From a checkpoint of a small transformer trained on Wikipedia.
Size: 13 layers, width 320, MLP 1280 SwiGLU, vocabulary 3082, 21.2M parameters.
Architecture: RMSNorm before each block, untied embeddings.
MLP neurons of a small language model. Each row is named by its layer, matrix (gate and up: input weights) and neuron, and shows model dimensions 0-159. Each number is 128 + 24 x the weight over its row's rms, rounded and kept within 0 to 255. Numbers have three digits each. A neuron's up and down rows have the sign that makes its largest values positive.
A block is one neuron, or neurons of one layer that tend to fire together. After each block is what it responds to, as a language model described it from the Wikipedia text at the highest values.

L10.gate33:143145155142139114149125106080157113109117120105124168124114171115127109115107129134058118148103148131153109141099157118140104149136115161113119136160101160103148165108116183140125108159129097144144178142168148156163160107111117135139124082081185123138149164150109126124129140159074112086136116126125137115141152132114118107117153160113183111175111130157127141111121153100156119112091129168136124145084145122166139121153139154102106152137151127104164148120103156140146128118065134
L10.up33:098164131156124159105092146080113109103147073139093106127081185140121133134121125138144131122104144114132097121110145161146072125101168130132178122152082065151147155088125135145125088132148109138149151132136080116117155114103149120155130152109114171133123094125137120126133169121151148121098116140108130194190128085126099084148115122117157147101133142128145133166135144077131157120129079137113141113108164135114113127140144106125141114117135135130115126114124082114124129145096109
L10.gate132:107134120120127159116126101129159102069159139139167119129122100139103137072087099135083119104138138092133162110117126169109136097118140104089120145128122147126141150135131136124129095133129147158155110161125128108153090122095124109124108141125165084117111094111075147165110153097131138091151141133137132162152127123146144085098166144131130113116140144136072143091100115092129105128109133101125096128121129127110155090127149155102136151121080144131117115139103137149122181128114128
L10.up132:128125105159128161132133146137095124129122103128159145102146148130077155131088128157141126144147088128150148092125127138135099112157124144123136121101104187099093132095099155140150083154136154143182118074103140136134085111127116130181141100137147125108152099132151081146161134129119137129158133098112124131099129036118143165173134160127154145105135114125155170078138142120139072059106105091145118118098180144162151098121061153134153137114106108113135093139137153131145136152140088
L10.gate179:145127127138117135122132127157119126171092114144190139105178102169135137115119146103099105105157142094150100143134132131116128137133092174146140077090111094171154127078111127092125108099130132109107131140134105077125084117159146111113139135142123140079092129099137119120164128121150087159114131152148130100141157162142148128175147130124115114130133107138128115128130132120187183104121120125173124130102114080126102107135120102100116067121116144117185142115157104130135129126091134
L10.up179:111125142140133101130091158112106146104113132136185118082164135134093119196150117108133141141125107131107102141135141163097161128103127152122140089109120128132142149130153120123177162113148121119109095111135127094143131128122156076147126123130122118056126136154119139151145087140125131141099156117152121178107116172173103105133114109154130119135151143101125114131167130112087138143157138095130154128111102138124100124146144175159154136144152125184073140174140172121108125099085107
L10.gate216:116106093117116136127104149136116079165138138095167133126161120173109094137137151179137105171157115136143102109100146109131132116150117126145184113132143152103148152102142130120120167121149113128104139167108100144131097144108167078124160144105138165142127127173127124117135106112110098135106109100097070101121137088100119124187140132105157107147111096144133132093146145133148118080112156145124142148123158098134125139160093148146138132194169144146143091141122159115112139142111092
L10.up216:143137097178111108104172127164137117133155097107160167146110115115129097188131120125132093175111138167092098113093155152129111142125095140138119110118120120099084144176114134085117102149117148113121138121142139123107122130133141130090093149095117195136145111123090181094124117097107109114103147101111148162139126153147151143149066100108116082104121153162100131161111084128160145121141113107148145096086130091161153106106127165136099074099111079140131062119125154133154107108144130
L10.gate288:123155137130101135139140124133120105104128130169174139144151115126108117139149082092151122125125150162146119125097178114113127143100099131128139155116113104135184171146187109104106131120175121107080121121139118093117122147101158094138126099114103115086171070143141143123155106137107128145095093106174099112164122122131173096124114142065123141125144158143103148114143128136173145088102113107097108142105160187129109115127132140160150150112126144130078133118133157091131147092145127
L10.up288:117106106096142179140133184168113171123120191144140134114141167108085161131111156141109094160110109128154084122109146169088101123162120078146092116110147140124119138109082117166128116123133095106143158143142155154152137107108107116121125171089119156082113123164133105127121107106106143121089148147164092160115094106142117130105105118122100110162177124141112102115111182151125107157136168132169109130106141129114173119124152109110147080098168146111134119105167103127122135101106131
L10.gate326:123126159146184120131136102109131092126141138134132105137156138162131125151114118145117121128142146107124109163120118137136174147115105116160169127118131120126101130122098143135086136083137102112125112087071099130134132143122162132104127136132091088143110097119136158142124129144112081129135133077138135159088146169152135113111110121116091110133089162102149161122137122129170089110162187116124172163139107082126141153146182142135107103114153096133119121099138102162129145151101158
L10.up326:120085162115134151140173129066141152137148119095136138138153124118092180103085090094108149122105158120139145100098069099093112114107110173145122116124116130133139152087157076093144149151134108141134103076109096134141099163106146126132146129146077146161122157118130143114123134138113140146127137113090124129128167098144135078111147153126102090126116121140087155164155131154095163122174148123124173123121142108110157110132142141136073128148114149128109123129116119104115135161122104
L10.gate523:134113092060136132135110097139123109097098107144083101085104107127113145120111115129133183152131132133116122162129106130102139148106147122118123112130100091148116125088173142129122090081144102120104128108136107146169106101163141112120165104149129114089175116152093132117142156150118142148107142148153132142146109123119115150077114128138106149132080147113109106112140138113174110139129134109131118161116100088160134135160120104129102115163123121133140135111172142130158139108134156
L10.up523:110099125148124122112133118112111109102091153117083142155112123132144114114143098118115152092116161109140132102087144137122155156108108133114137135141120153129161157147110148122111095104132120114127109155161095148108164127090128145188136114125087116110122071114086147145084126125161141142120122116112137145131124130112086104127168092146146117130109143158129101145187079146155132149104131108094102098181112095186177160141117170111162132163122146144134096150144153148116145168122107
L10.gate540:111158126126073120098113155132115106119067108124131123122161114096092116103173141136098122171128106123105127129150166156120151119100134105155117132120120090112142155083119121170147101090105131135132129136140140109112138140145150104156181148118160139142129119150168132101142077128103141122150174129115119139134091055176102135106151068152165114108123139109145083129170127117112106135132147131131130132126155143148146120128143102141084108067118149115101162113132128086134093144128136
L10.up540:111111125139097107134131122103096102098124110092108132113144094134163153186099132115130139152148120139115110102156133142145123130132161169118147118108147106111114104142101189126129159109135110151129094108081101164129155146181177125120101160116150152140163162174101137149139152113103112169192130127133122153085159126148099185154095131146190150144180132102088142132093104106098125135137127156135143154101134154088123100151153100133121129127126179150126142119180166134108128137149157
L10.gate550:063099118100114148118099203056154138117135134142140150137143105124168161162087143102122129120125086151123088116161118121098122082091139128131136186140165106141095134122117143156114101142116089121109127122160109153150124120109127161172152152146142103120131123112119131098127146173098145098114123148129127132115078124128141122118121133106093110143100125117154127101095094107173076087123113115171139111137160161117128159107115139091146151177116117150164095110145160072161149143122160
L10.up550:155123140163088142117182109122156178078082138134126129179101121151136131116093138142108093170134139119134165146134146073146143136128125114124117129167113126128090165133079093137147120133093098094140152143084115108112143139175159119141110112113137096134149150124107075117169136132152117128174083126148144099110159140109107079160122103119129120104152181126104082146153127139134158101092148128147123157136152118107116143093078138129104096152129168145132128139115139106125141124144170
L10.gate631:111109130173129143114132129126128113138124106117125138129164112105090164178157144073141108125122135152137126105158112128122088148132106168111149131119099119127084115148142099165121136167120123123117081111153105126176121143079139103118139158123132137141114141175143133119121127137100151152144177114100164166129118136135130136141113109110102112124166184138143139158129119072135152104147130137148146123126172096180122121135114097165156107147128112095110107114135131115080148106122111
L10.up631:113067146084116139156110141092110128160173075156126155131084117151095136170118144135112137096167108168097152116122110109166118112147115125109119172115103096133129133144172158108125130130103112123119144157162091125124104106146159123101081127104134162112124133145107139140132110151133139146142119139148138136152115121150117143136123159125099166106139133145087162098158123137090137132115153118129179128145143126122136114121123132124157093168145098110115149126120151142145130140097123
L10.gate863:080145134135183111107126143127162145130128130105115108179059098149135090130118107060126098130137086140138106145115125130132082123126161172149116148165129105152135124104106113153144075148141091127131104142113150137119117120123116124159143081110098146129131107131132122129161141127160187127093075105143157120103118140115103162121160138146108158110125118138134128127156144124123118069106149125185160138089075085159145094089154135134148123123096154113123111121105148107141125169142160
L10.up863:197070120118118165127117147118104072144125139087115140146146096137127175128097140118133109116123156149154100115104105106094122127084118094148105156109121082129140134103139136126149137160137117089090112180089110128181113111120137096125129141157141140122157115079144103142140098145132137114118112144124131120116157139150083098116143115131123160120135129102119122087166177074097112163139131125087107122138144116154122147171096131116133153140099119117136092118097109139135109084121120
L10.gate901:125113138115121105118162133151116135118178070151165089118134142140149127119100130097111141122115118137114167154108108117151101126138139125130075167073149146124108141154158157075117108098121146117151126109091190114122117078129132149139145167123118127113089168146131125164183111081151131078159136117129092116103101157127169137092116136061168143138141096145172138092121126104137129146107105096145112124090119105163139140126100103150149124138128111106147133120111108128121110158110142
L10.up901:129128113158158183092112122125132148118177110091104156120166136151175113143154171127137162116083120150129099129099124122114133132105108137093117135114124138147122113130145134135104142138139140099160136122097144111105151161137125100133137105130073169106139143123168152146121107101124166140144159160086131082138118135133160137148125117123122093166107126129110133140091120058153103173127185145155150126118154102124125137199059093110135142114093120091123153122115126093105133085118091
L10.gate969:125087161141157142163133174117139132126078074168126136148157091128124141194094134124125142126129116131090113157133120158149109200115106111121159157115153158151106137142159139105123123097133160101113133122136110105114094101086129137113103163127118130104108142122131131097139154155121183143123130154137137135160112136113103109087161086117103130147129188155113117160138102107139134134124146152107140132136118149138131152147121156142104138115164099138127130101116155117145134114115137
L10.up969:125135141117125114148120141125139062117131121158110144143109146162155146131107147119143139102099123133081146113140123167146109159144108109123158134141162119104129150135103119103087126082106137228126149132092085122137092097091129139130117121122138130106151080142126095120152128105140098151099143153136113164163088135103126136132092151117168139119150094095135174130075153148142100127078123113158121113149137132140103123099110097132142114100154088108162138141122088171118082146107127
L10.gate1006:113154103110102055113112175123082123068123109120137123125137122113104136188131087113127137105150127145089139091100163097097123108141139126097131124136120104154112144132131134151147102147132102156136136099117135121135167148128131137135119125162126104102102116112119107109118112171154118167139084152153132127093139108124128123164102087085115143120136144147084147137115131110131075116100125128155143151093154173120094119089139154121127041139091118145158129123122144153156080123117148
L10.up1006:143114095094107149164122161084161121094103153137178120105090105171106156143151154100140109120127071153104125146151123154099142130120113137148150115143126146180148116116089116125134166120130126106129158148152106126119135093159180145151108115085126131087126136112119150138116164145141138134107131099122121142140118090110121105094074131095116140110135105130079190144132116118136124098094121131110114121104125109114152131154125108100116088114114152149156117116146155112133153113116137
L10.gate1041:106075140149129100111153121121113088148151161082162120111122124157096131120145128089153116107124129128175107135121103127149112101175154140133149146136104145166122122122174088109086115157085113088138144094132113147151112137136144147126139114148148170112120142145099156146119120142129136132125160129110153147157122116130089150135127103133165109135132133111114130070194121164122134064165103119114132166136153148140152123080142097121152124139150160145162162118134130146133164101167082
L10.up1041:096147165137160120108166152158134165097164135090137107152150142164122179150069111123161124095122147119123119118130095168143142128129129126115114134108126108124130148098141089095128112164144093119170127122168140158116141135099131124146139082123131158173148125065115106095091107175110125134131162128149187131128092170140122132152146138157143126114119140100157099159148140175157135129123123091145189130093134153148128112132107119121114112084075091129120113120118119127162117126118150
L10.gate1131:095122133122123175168140179142130141123103154144131126142146095122133126129105120111121142104180127135119103115140126146107082116125133178143127092159127101159110137103140119093140109143166127136141165142147176091115109146112121146107089125116085152117172122082140141123133110125139140159114085153129145106169157133120123121123143164083154123160145135121123135100130132129100131113137141139118112167129160117076114199125144160159083128155108169150109142135087178081132190115147145
L10.up1131:121127071121117133119149155079121095150126121154118104151092112127136086183133089119110131141117173146128111104120113137086109123104136123113142164087091131103124152135092112122078119131113134122128135117125107132136118134151155164116132118115124139150113104165138178138088155095106115134153093124183151125108125108131090094114147095107143085138165137139115113128092123146162060177090123133156143127082162085157095114145094147145126091119074129118136130143155139133144128154148127
Responds to: Academic degree names. Pieces inside names of academic degrees in biographies, such as MBA, Bachelor of Science, MS; weaker on list-field labels and mid-word pieces.

L8.gate1254:116138099128131147123121149127179114152142088132089137115146113148127122155133107155111149156094158156142177117142145150161155169124127147110121119097095112109116113094110111138158144163156121126137143152120118152119168100089090157125142117134148168095146135146134125157142071128102083099125187149095172126154163133127115103083149155099182105128134121124122107119147089161160075151123166106120143134079095142154153116134083142110139051098113146140137102147151154126120142081141129
L8.up1254:093160149109100109093120103106080105100125120117122104170106131134145146145141138176146103114122107105105173127163149145088112100137131128149119182091127126097123138143161095106141172146170139144156096152062124083139167165158126089149133125121134150134134097134151174136122111144132123129167125125116132150103158144141118131121145095182136124118150077130096121126155140082093115098185145136175168110109108115157124115122119119121097121147117134148096103154159074172111136100111134
Responds to: Upcoming year or period. Tokens just before a year, decade or century in time phrases, like the in during the 1960s, mid- in mid-1970s, the comma in October 21, 1988.

L3.gate41:079118138165135138122108158139076140111107154130114128125168158144172151110109112124100079170132093138097139171179158101164124133141122137096115147120119140100133117171108129110116159189110101136144126110160173110132124148135170110131133124116163106145147106141136110150151083141151123125139129105111126117122153085136105140142094117158179138158121154132159151113137117106115127174137151162112135146085139113156136137117150120100123128142139134126136116138145106089120154126152153
L3.up41:098152122162108132136157131133140116148100116170126081058168178108099117137085125118089129167090132117168116102095108153173146122132133096142110121137110124138120145134120167150151149119132112071127156081125100148145138162133129129172154125114131136101121136144107107111132142102160149123149092123087140162142118132140123109122116078147098124115122138117100165103125131146162116095134147132130181094128125117111140129152145104123084112130160125116152120144088128121100111115161136
L3.gate424:122121105106092150134169148131118160131099147117115127154106117193126101148133157122174140153135126127142155145143141173111112125122092141105087100122142119124112086102136107167140161145092115103128178163110163176092098107137118100103111130144161121161128081135116190108163141112132135117148097107116124162167154106108096070144134131064123144133104162134113147105125177108113132132089120128119139104091121085122179101140129145126132100086160126138119125113164124158109112162184130
L3.up424:158133168125129104098083153161102106128111131123100124145147117176093127179140109131137167161146155141097161133109176162120102106102151080129103109128127098157113146082124135103112122148082096140091137155158114113134163110114112116118133121140129117110129107129114123126163139126125142177118116115110130109112085146138103145140120126089106145133145179078123144173103146120132149109090141100125143158103099137144148147080163087121119107131135148133175137130117130098113113141144099
L3.gate481:083135136122131147107122073116115128143110139164124141105129164154139117117133116138182126134135080107114131115119122191112116115192178157119168143125111104124140109127120155166113173148153133125100166108094132068119142099152123127173129152110123103101097110160118152138163152129150087158136124098154153153158149142079122137140110116112130118097105143093151107121149126109111146113139136143119170106179132134155156144155154126150110136153156098089136130120146176118090128149117117
L3.up481:105114147115130138099158111122121072131097082136121155123124144113177100127157094124120141161153119158126138126136100161112121109167137161146129155161118106103130089145106187126126129126134100160116158095151135085128107112173095150143133092121149094126115123136123123155164118114130170124122106145110130173178143133108145173131088146104122095129104135072110137139126139121127148136108129121117163125145140109119132161143137069135099130161088122124117180124108157131129102135137133
L3.gate1068:133119155111136162113175148150071101128086119109146108128125132133108061089174133121128119157136098165121136103068131103137094133133153124112110139146119101123135133123121126116144110110075133134150151111131065135132145121157179103115129117132132128071109096151075149119134167099113115144119111121116118110117123112152162126115120127167123134158096141105099129132133115094169138117125136142144174158092123142128132099130147117094143087096142156120107122130135075149120154116146123
L3.up1068:105162159157138108138138109143122091132139128198124125099123141187127143166121128108160153148125118122155131151146131117144109168102158099134091130151133117110082168096107124133144130101128151119068160108130122114124134119099133092135130151144153111173127129165135119128135133122190113122112150098118128097130143127083089106167101148105166150130149126127135114154155133141144122155118161121101141109188116104126127144121120118103152160165134107122133145147118148114135088135131114
Responds to: Education and schooling words. Word pieces in biographies about schooling, such as the -ated of graduated, of in School of, and list dashes after Education:; weaker on scattered mid-word pieces like ab, ical, ish.

L3.gate43:117125110118128097140126119132127110101110111097123158101081103139128131154121124111166154092101144114127119186141141116100184124137101103106096145139116125162116126110109092145154109131166109105143071148123096138148121129082111101142110181165169112156140122146182142100086114122133083151175134132121131143109122126105118122143153122101106158141100098152140097172126133135075107158127142161157153158137132150147128128169143073165089124146074136134114088121136137130118143122152118
L3.up43:158146163129141140102128119111093118154116120141098153106132149137119098123132127131118130127094126100184157122110116145133146141134124093106108124149126150148138113147143074130123134187114096161112133129117142137130167155087090107147131139127176111167138133145159087122098124105121109158131123154173137153122123177108095118193122165147135137114094077156106088146114129112141076123152136160157130107154134149112134132177143108140102121155102109117164112101123128143130129133159125
L3.gate539:117153119163149076107139108123106129123118114107120145147111133132116133119127125126129163150113127132134117134111093111097096116159165095171138136129129128131174155124160139142086093158144078134125105142120131105110136095121102118143149149116133130129140113136182087151152095160130116179188109124119139107171089184168141171127080098122100110152151093098136122121123141138118121079160139170140168103124123100121146130134151107098108142159141116129150130082147127141122163101095125
L3.up539:156177141162154106111128102098059131142070179138109142096111106110132108127173144071154146135150115153147134155069094100148094123145146092166128138118143102130189145110109092137125114126128107144095110146160100166115149151136085138131173130111116135129146153152156118161159091144098094097157097133122170120161129124216159144142088138160137135162110133109135097118107090148146117061119119163134120138170141099145145133117139125135098180146158130151104133091124131122130133133113164
L3.gate546:139126100119149147150149114134145159123102126079128133114117114111128139131126181055136143116076099129119114171149097102131151149145125131144122109185105115122123109158075121103119185146112176127135101166084130153119119118115140091130114113123115081115129146086125154157126131128107118144130152116156146120075137113147151149131132188131150128097153115138176140088095116150123136126150112122088149127110138130099097132156154103094097125140092140126136137133137110091130131119108124
L3.up546:122106113116121146114126176113128097122155112097142125119137124129102159189126179118075169102104112133125118097149151139124112135143159098100100117143142168134102142098157136104152163090117090168155132173119120158136141142121098116102168119120096128131118129128156131153120114101122152139154122126131139133126128115122142118163132141143105131134149149122117145147116102119139125133100098071097140166154136129130102103135144153089145102163076087111124125181163148102135138091101077
L3.gate885:142120130120111106110116121146096132116122079105149139118118090115168122112138134123160156101119093101140161163105162121096141158123123117132122093120109103170130122170155105140168091086140131131159138172147099119131091128127056095096114116145148096167119177142134142100124093147135132091116128120100131121163133148101121127138169129107153111163141114142115087141129118140124135123145110116148131123169157157070116137114149066116143154152137106093146134113126116118123165077095166
L3.up885:126140118105134108141149133121086100132147107116135135090146149155125092148119178097134123105091106115126108131141141161145113190096157095145101124074084119130084136158162090105106140130148129095128143145120107089108122134098138154109177118127095149154139167126120127159111138134138125117162121128104170113116112111111100120138139096123131084135101135093138138135107109160119153128120101148135170089145170142121158158131150105128070147150083110131114131081125106073119164104114134
Responds to: Month names in dates. Month names or their final word pieces inside dates, usually after a day number or "in", such as 3 December 2019 or (September 6; also weak hits on commas and word pieces.

L8.gate1236:111132139113086149138107134150146133145114142104133093163113145134120120143126106101125112128131110111143075131099138142108087123102135143117106119151106081132141078131153150110108119138110107117138153119075127090117151088126165122130144123124102174110149118154131147102112111126147106149141156130134102124102174127081084129109081131130088136111095119140127108120143131090165111080157147126156147146112170122163113172117144106111111170138140140123174134102138123155152153100145134
L8.up1236:148094111085096147118144201114177174162105148149129137153103086130101144126090111083118146119116143087125088148117108114157118179166104118114111131140132087124102161118130099088129145108096126116107127081114146118152155120146175115110162095159135097126098130141137121118178134135154067189141059109113125123120162168115142113139117091136121133113142143111126112129098160048151108134141149135148077112088112121103133122116121103076070135138139135136124089149157085109119176117142136
Responds to: Education and career word starts. Opening pieces of words about schooling, careers, medicine and law in biographies, such as l(ycée), med(ical), att(ended), Law.

L10.gate38:137140130165094124111118139116109106123116116112117126172159111156107137120149117159131099187140138169119158162165150119175120181115089113120109141102166125158156128146168197148111118157124118146107151159102122080148172140151141134147109130154161165129131111119119121133100123128164139122124125143118157144137123136119125141065123129111132119122115146175107110140110091156129167160145134128143152101134099143152142105107154148126149075100125087120136105129144098121139141148127159
L10.up38:140157107120114106117131117121076134150119141125148133123133098123121122103202138139147138144129176131121116133127138129143104090151159087116129118140158141111156115166154113076092128134150110176159115095154085142094102100115136111087114121105143178162119139138089090112164105131113119185120116181120129120134135141105103110131115109113100124119124100126134078084126155147173139112102102128086126148068167159129152134112128159101125079127161089094128150105083110137137155129126144
L10.gate89:145123126111148111084126138090092128134114133108164144061130127139152107092183165083126171106142119123118177126143131128131132129114102141126138146136107115170120133117153133143140130161123108157157123132144173133107099122120148111105129118130177136105125124099157161080102112118157101125137132107176162161102134102146131133158152118127104168128131109135121115146156091103115177127142146134144163066161125086101090116158138142123156114106144187085133142139147097115143172095146177
L10.up89:111150136102154111141165101126099135134140088115152114088159080167142122143122117086126124106159133125127166141160144129137166142127099119125113116128107113156121136126155111161147157113125145184123110147099163111141122137098163175122133101144147097114099149124133140115123152110152105129147144120153180142125149111143136148131145167133111083087118108120130129126145148117135131095147168103128106146113083162134121154145191116113124131099141094082129124063132138112146113149154119
L10.gate211:111126144092144124089124129132124126105122115122121121111129165134150156122081139145123101145123074102111126064140141162151149146099155147112055150127126136090128163129127130099113173160149092176114135113105119160121120136121090132114132106178116116098130129150175179101146164130116103157157127122112125157151172132128098102149131161115106122124135111182076118107125122134126133141127154143177162162084104124130152141148101087133130119110088110109130094137090155135150135137158166
L10.up211:121097178106098136109120109175104121142141110066132149092167112134121157116115097094145098108079155080155094134088144135100149149118147099121126161140122181169170111159137168115137129189163110133152135131119121149133104109112100084112098154156115154115149132126135128124100128112111100148130126081133117171113120107117121116185132115159093135127099103123112140099145128149156146130124089095123120106152116141120111195147095143136157121163171161132130126111140152131133136135079140
L10.gate215:121114120145133122117140143099111129139124088098152154131117125121146159099142169161113186102132119139106165139136157131135138154153159126100102094125159101157133133129105128138179078146103153117119119131145113120092137113139152172195121132156107170163108125108096105151153155153115125118167161146124125112145145092111113106133145115169126131110132104117102154113103146102119167131116126131186177126117101115105115164150145152110161145152117107125138104133114121101126113124146106
L10.up215:116180123133117119131133134127147134114077121138084110116110138162112126130136094107201105094129151147127138165140142107127112148175106128099136148143111141147131152149164120078159142116179131145123147131126105104134122140127120124109127135150168186125085146132152169128127120151139139122140145087120162123132149093128177121098153162125136121107152128114130121108158134174141138088099109114153137155098133152168120152127113159123125120138160088093134140132154121118109113100133173
L10.gate251:082159133128090080133130106084168146095148113147105151111129163131133122132107133125123179159138106147144111105151140113102175146160101141148122103123104160145113124121103173121110140121119152122187097158137149099132124101135104152122132129135093150079096078141115135104166100150072102106126136116093087142129133093121114074144166138119129088176134096194134128096152091158117109103140097113117129124142104116133114143122101143126145087107099082163123098141126130110130140129150141
L10.up251:155097124121141125126136145148123166122140121096099191120153108143140135106174151121131135093116125126144151103130120107126140149053124134150120102096092135090141150149113092125125080136155151154126086159116143118158153137144121094114153114119128160110119106110124111132102110118096104128115117130088130122122128129125114116111121091181135082140124126111177127137168090135164115124158132097145081160164087152132160092137112102115127150157139107079159135140155123110137121066125138
L10.gate305:173106164122141124137111105137141154166125129117112081119142147105110170143125150126137123103141167106137154123172142113134176132128110149094181101120155125132154085159117127149153101121123097156142081145114070126171095124148097102153103139144101144142092187140161125141158065146124124157123163109098123157138172180139139123156156151121111149100110113074109157097101152163133117167162108084115124137120107121136153139130143142141097111133109080140139120125146100148122132166128100
L10.up305:098166125130144119143152122130152144139128116145095102105110118105108161115118110169098110120113121073158121088129126139132125095120124115155107088113117105080091150153120144097125092140109106084156129126116126185135158174142089083121162122140129093111092107091140141134097157136110142140114104120164155183177155109131153118108120133099110099168162108154120165118109135165167119134135127135159102096151121098158167132159129139148125139154124131116129084139095082101107139103115114
L10.gate482:105156113172106093085148137104099150151092130129133091116132163125140145105167153134119120152134170132164121128164114152114109111194105099128108127166133123123120143152142158130112099138134140153105110154133127142133182097095130102151099136137150105114123133109152133133100110146103143109117143104127131125169112083129123152088136149142133106141118106115112144085133131129106121137136108140098129149126130124141145140093111142085130140065095140092117083141117116119129110084119138
L10.up482:123128134155164110149129121143091108138131129110095119127110152153126109111100172201096200115130122105157147109130090142129139153143141111160132148136086078125113160147145104121136142113154066134157109108113162091146132108111095103174132103108138114091133127133100159126109128130103151100107138108147102162125089121091115154104170092139189085090097141085134143120100145107135141125132110146069115131148135105123148093156145108130130142129125086156153136128110140123103128102148107
L10.gate557:114137094109166111115121118078151166137131137111128151122143151139116118117106096131098123109110181142124106105111098114107152109116102145088132108133166121165106129109205124157131123143146105118111119119135124101074149156107110165133118150150180089136117128071094113124094142162154128158103102124140157131147117130132132112164143111056128068112061144149098134122152103127095118120147141091152129117101113151131100135131177165087093134085127156150113091121120132105164123094146157
L10.up557:065123129118144134102115119129106139129147121130114121102124132128077125112080127154133162173149141135115143144173114144150148133153136101121119110148192139152097081095151168099098171150126067109153135109131101099102140113104121098130176152169188113096121171145103200092122127144080128112133137129141147125138092141130129199146170158135149082146124126131141111159116123122129148122130147142116120093144112090139110138088134145133135109143139129123103145159127130131116081103125112
L10.gate805:133111106141145099116157065145092106130168125099139089100134127104101106102099163169119138119161144118104096160193165111136083154194157151120153092086146128115132099072149104160141107122104111100113131130127133083119139081108173115095070142136121111124119157151111145116120133088132138140138117121139123124102130124146102112132138149132128145114155136169099098121112130139181125102131148142155148140155145136113132131142120100157175134084168117150143133186143128142131127082103164
L10.up805:147128135089121119134147080101137117127116173091133152161175120100144138110092117115164108132120096113093092085076116131122173131119169140149114136112113097115110132135153158136135148163127074147158095096109124144094097108106126141123108140085133118132121165154151125078121101093073137143065161133099123098131163112138160102141137176127172139152142131178105109139119107151107119139082109104164106160088117126105116138093141083119152134142158135128130070138113156087128092097135164
L10.gate849:109143165072116149152126130119158153095157149076165097142135136178161159138146126129152097128115101142167141136120121131093111109160147111124113082157051123146133118160131159130167132103144125170118141126172122121117104133156115133115123126110101121141106114129156140101136136116079086123109123112109124190162130169148140132130075152154135130102157134150117131122110126193118110195110113122123146112141163142185148145151093122149102154144159112136119126121152126123128108147139115
L10.up849:120140151118125117109141179116137155164128149124087125093131125134097133099093103138126100117179116109115110137147112086173100112129148164116142112140108126101118141139087110098168104139099100122112117111165156124131121096151084116128130148149136121126165134118099132152120155138094087124184104119147142120114146121102165156105150141166130115133139123108136116074094134133156098132082127142124138128138152102107134091133144110123145080131107110113124138103078065110141085135132153
L10.gate1045:118140139112119165128080116095164120140145116099147127114101139136180135135127123123140124099140106139124165121133134136125114164085136121124112103126110128106072133097111106110157095131142115114122054108111143132123131126121148141088153114152141123135107121077085123092192096140141112126132144120165086140073146178152115115148142105132132086117157132153121086160126134112134135167134111092153133130144083136125146125142121120140164141164166136166121139142131109136099131111084118
L10.up1045:137114123165138112161077124108138131136130153123145141151118096128116148148112098141095156112103129100124141163086114111111136088108115080118140113144133138113100134126146151140148126145152120165144156152117131112139131106122127088148113169120119129148103141119159115163125131126136117159084139117167096130151107087103126110136123114157123152148166140156117126131127158142120170179141120141123117148158120100128117104135149125087132116129113138122138159075097108133190123140125134
L10.gate1063:135145134125167093130116125116097138160125126106150194141108103149107141120073131125132117125087053126166090135130112149160111108081131139130099120113127117137184130115150136113065127099121140146173101131122138081121115159142144130173115125149147152182148129118163143118120141120115117119139149132109135097123123141106103152117096112129138153126124113103086173138172134165099142117136134156119132206128131103110126149093124130137156123101081115072127117121091116094150115055146167
L10.up1063:129156123157126111149165080111103157189109122113165097114121117144099099102108125109124173072144128116126093089155152096130107056116090161152141129108138101088136139135109122109117143116116119126154146114114102150163118143162094182107148158108099140166072092116131180139161058125090097155140154121127131161130097113107126132093098128152151109165112113086126135106177078130144145121098138109141125143125095110170108128141131115134117125120123113114136128143137102161171154120149108
L10.gate1126:137133159123145095142179113101105138130103128137148143119114145134149137138113172135139136117134148142164144149112135154169128102131058095125142120110149144145093110120118123064115143155152140099138153137127141116096167142089151077120092124178100086125113112160177111150160115123134121160138132133140114133132096126186066111101122194104112132133099144195088156134176129118154131098136189167165141167157148150146130111156119111112111118141132122123123174132159155152096139105154142
L10.up1126:097173155132108118098141135120142124089122144102128142109152144114114154116097161129100157074153118133120122112167120139126145164103172107114110156130134109110127133188117160110130140144109176145112144162157165141144139111140082105128149094103164131176132123130123088137085089132124120113160074158104134174123123151137146151117128128145133109107137106123133137072127102112136130161107128130108178119154163094121096095070115111132123098136147117133111120092149113140132128118119168
L10.gate1155:107146150113170126112195131142153118138149131151097145143164085104076106112147148102087123181154112110108117142113108185106124138105080079094120151072110137161091146147119116103157130143125133113189101121110132146128156137127145109095123130130123080156125157111147152130152134108138113143139164116142110098106115118140103115151111143137160116084104095131107107115084094185093128131126101110120120081094116123126108090169127154131143122124139128129130138133114117100144086160127111
L10.up1155:124133135147121089135139113116118098111142135156134136104142127102122139163120151138142112146154118115112186171154162115114133115154177142099143129113132144133152129113158118113090186158118143164139110127096168108146144125161086120123097113129146128098168138109128118088154144149159131129165096125167085141144123100130162092115165083111149159133125124126119116136090097114121140133126125096119130144119089124126136141124122096107128089154122160097110169108147123097175084134147135
L10.gate1161:128076140098148122143136109143141124135180191105090117136143147137131132125136136135114112138164083106066103090085167146104104131157115130143134092083110159136079134144164143119155120141147070141120124129139114131077103158134149124110132132087159165134134140088117136126143088100099153169114147110072134088103097096144102108141146175113146174158141138128131151137145139150127135113127119114167125164149101125133089103167112123085149132105122121125174135111186097122154098132138112
L10.up1161:131106130114132094109121137135107100115100112135133144100121140102177124113138088128186119183132123109127144150150165133119105111160103122111123088124177154096107120151114106103124107096099099167115155104108103135143124166159133122119115133137140079098097125162137168117108117150115110159116126115130132118136122126162128160162156145119125104138159120157158164112130082125140163111137132154159132163110122138119152124091113152107199114151068114124121132142117123118112112128143156
L10.gate1186:113145110101120193093155079066116111104166088155117110164161167143125131106180155090119136179130131136165133140102130129139105146163158092138112121144126128138086154140111136131096086123117127123127124131128111128165141142115128106143110150158157110104081120152123142176101147161136052155133123154109113139117151111118124146118110161124123141132161060081129127116117095153108180132166148125108127147110111169106133146101106137148133094148099147104122150140136101134142097157136136
L10.up1186:098127100097145141091053131150148091097124081120116177101089120157131154132116116118154109141154122140112134153104107096102062119132147116133135130143134204118142137132134164124164117155110149120115158127122143132097144142114146140152126132125166182090117115151106130106102113136104093162143113145118158133141125086120142148132156121114166155145142123102107101110125109122131138101124134086122117153073149145114163119148123154140161118130103131124105124128142118126092100114152131
Responds to: Approximate time expressions. Tokens inside vague time phrases, such as early, late and mid before decades, the final 0 of 1980s, and th in 17th century; weaker on nouns like loss, flood, defeat.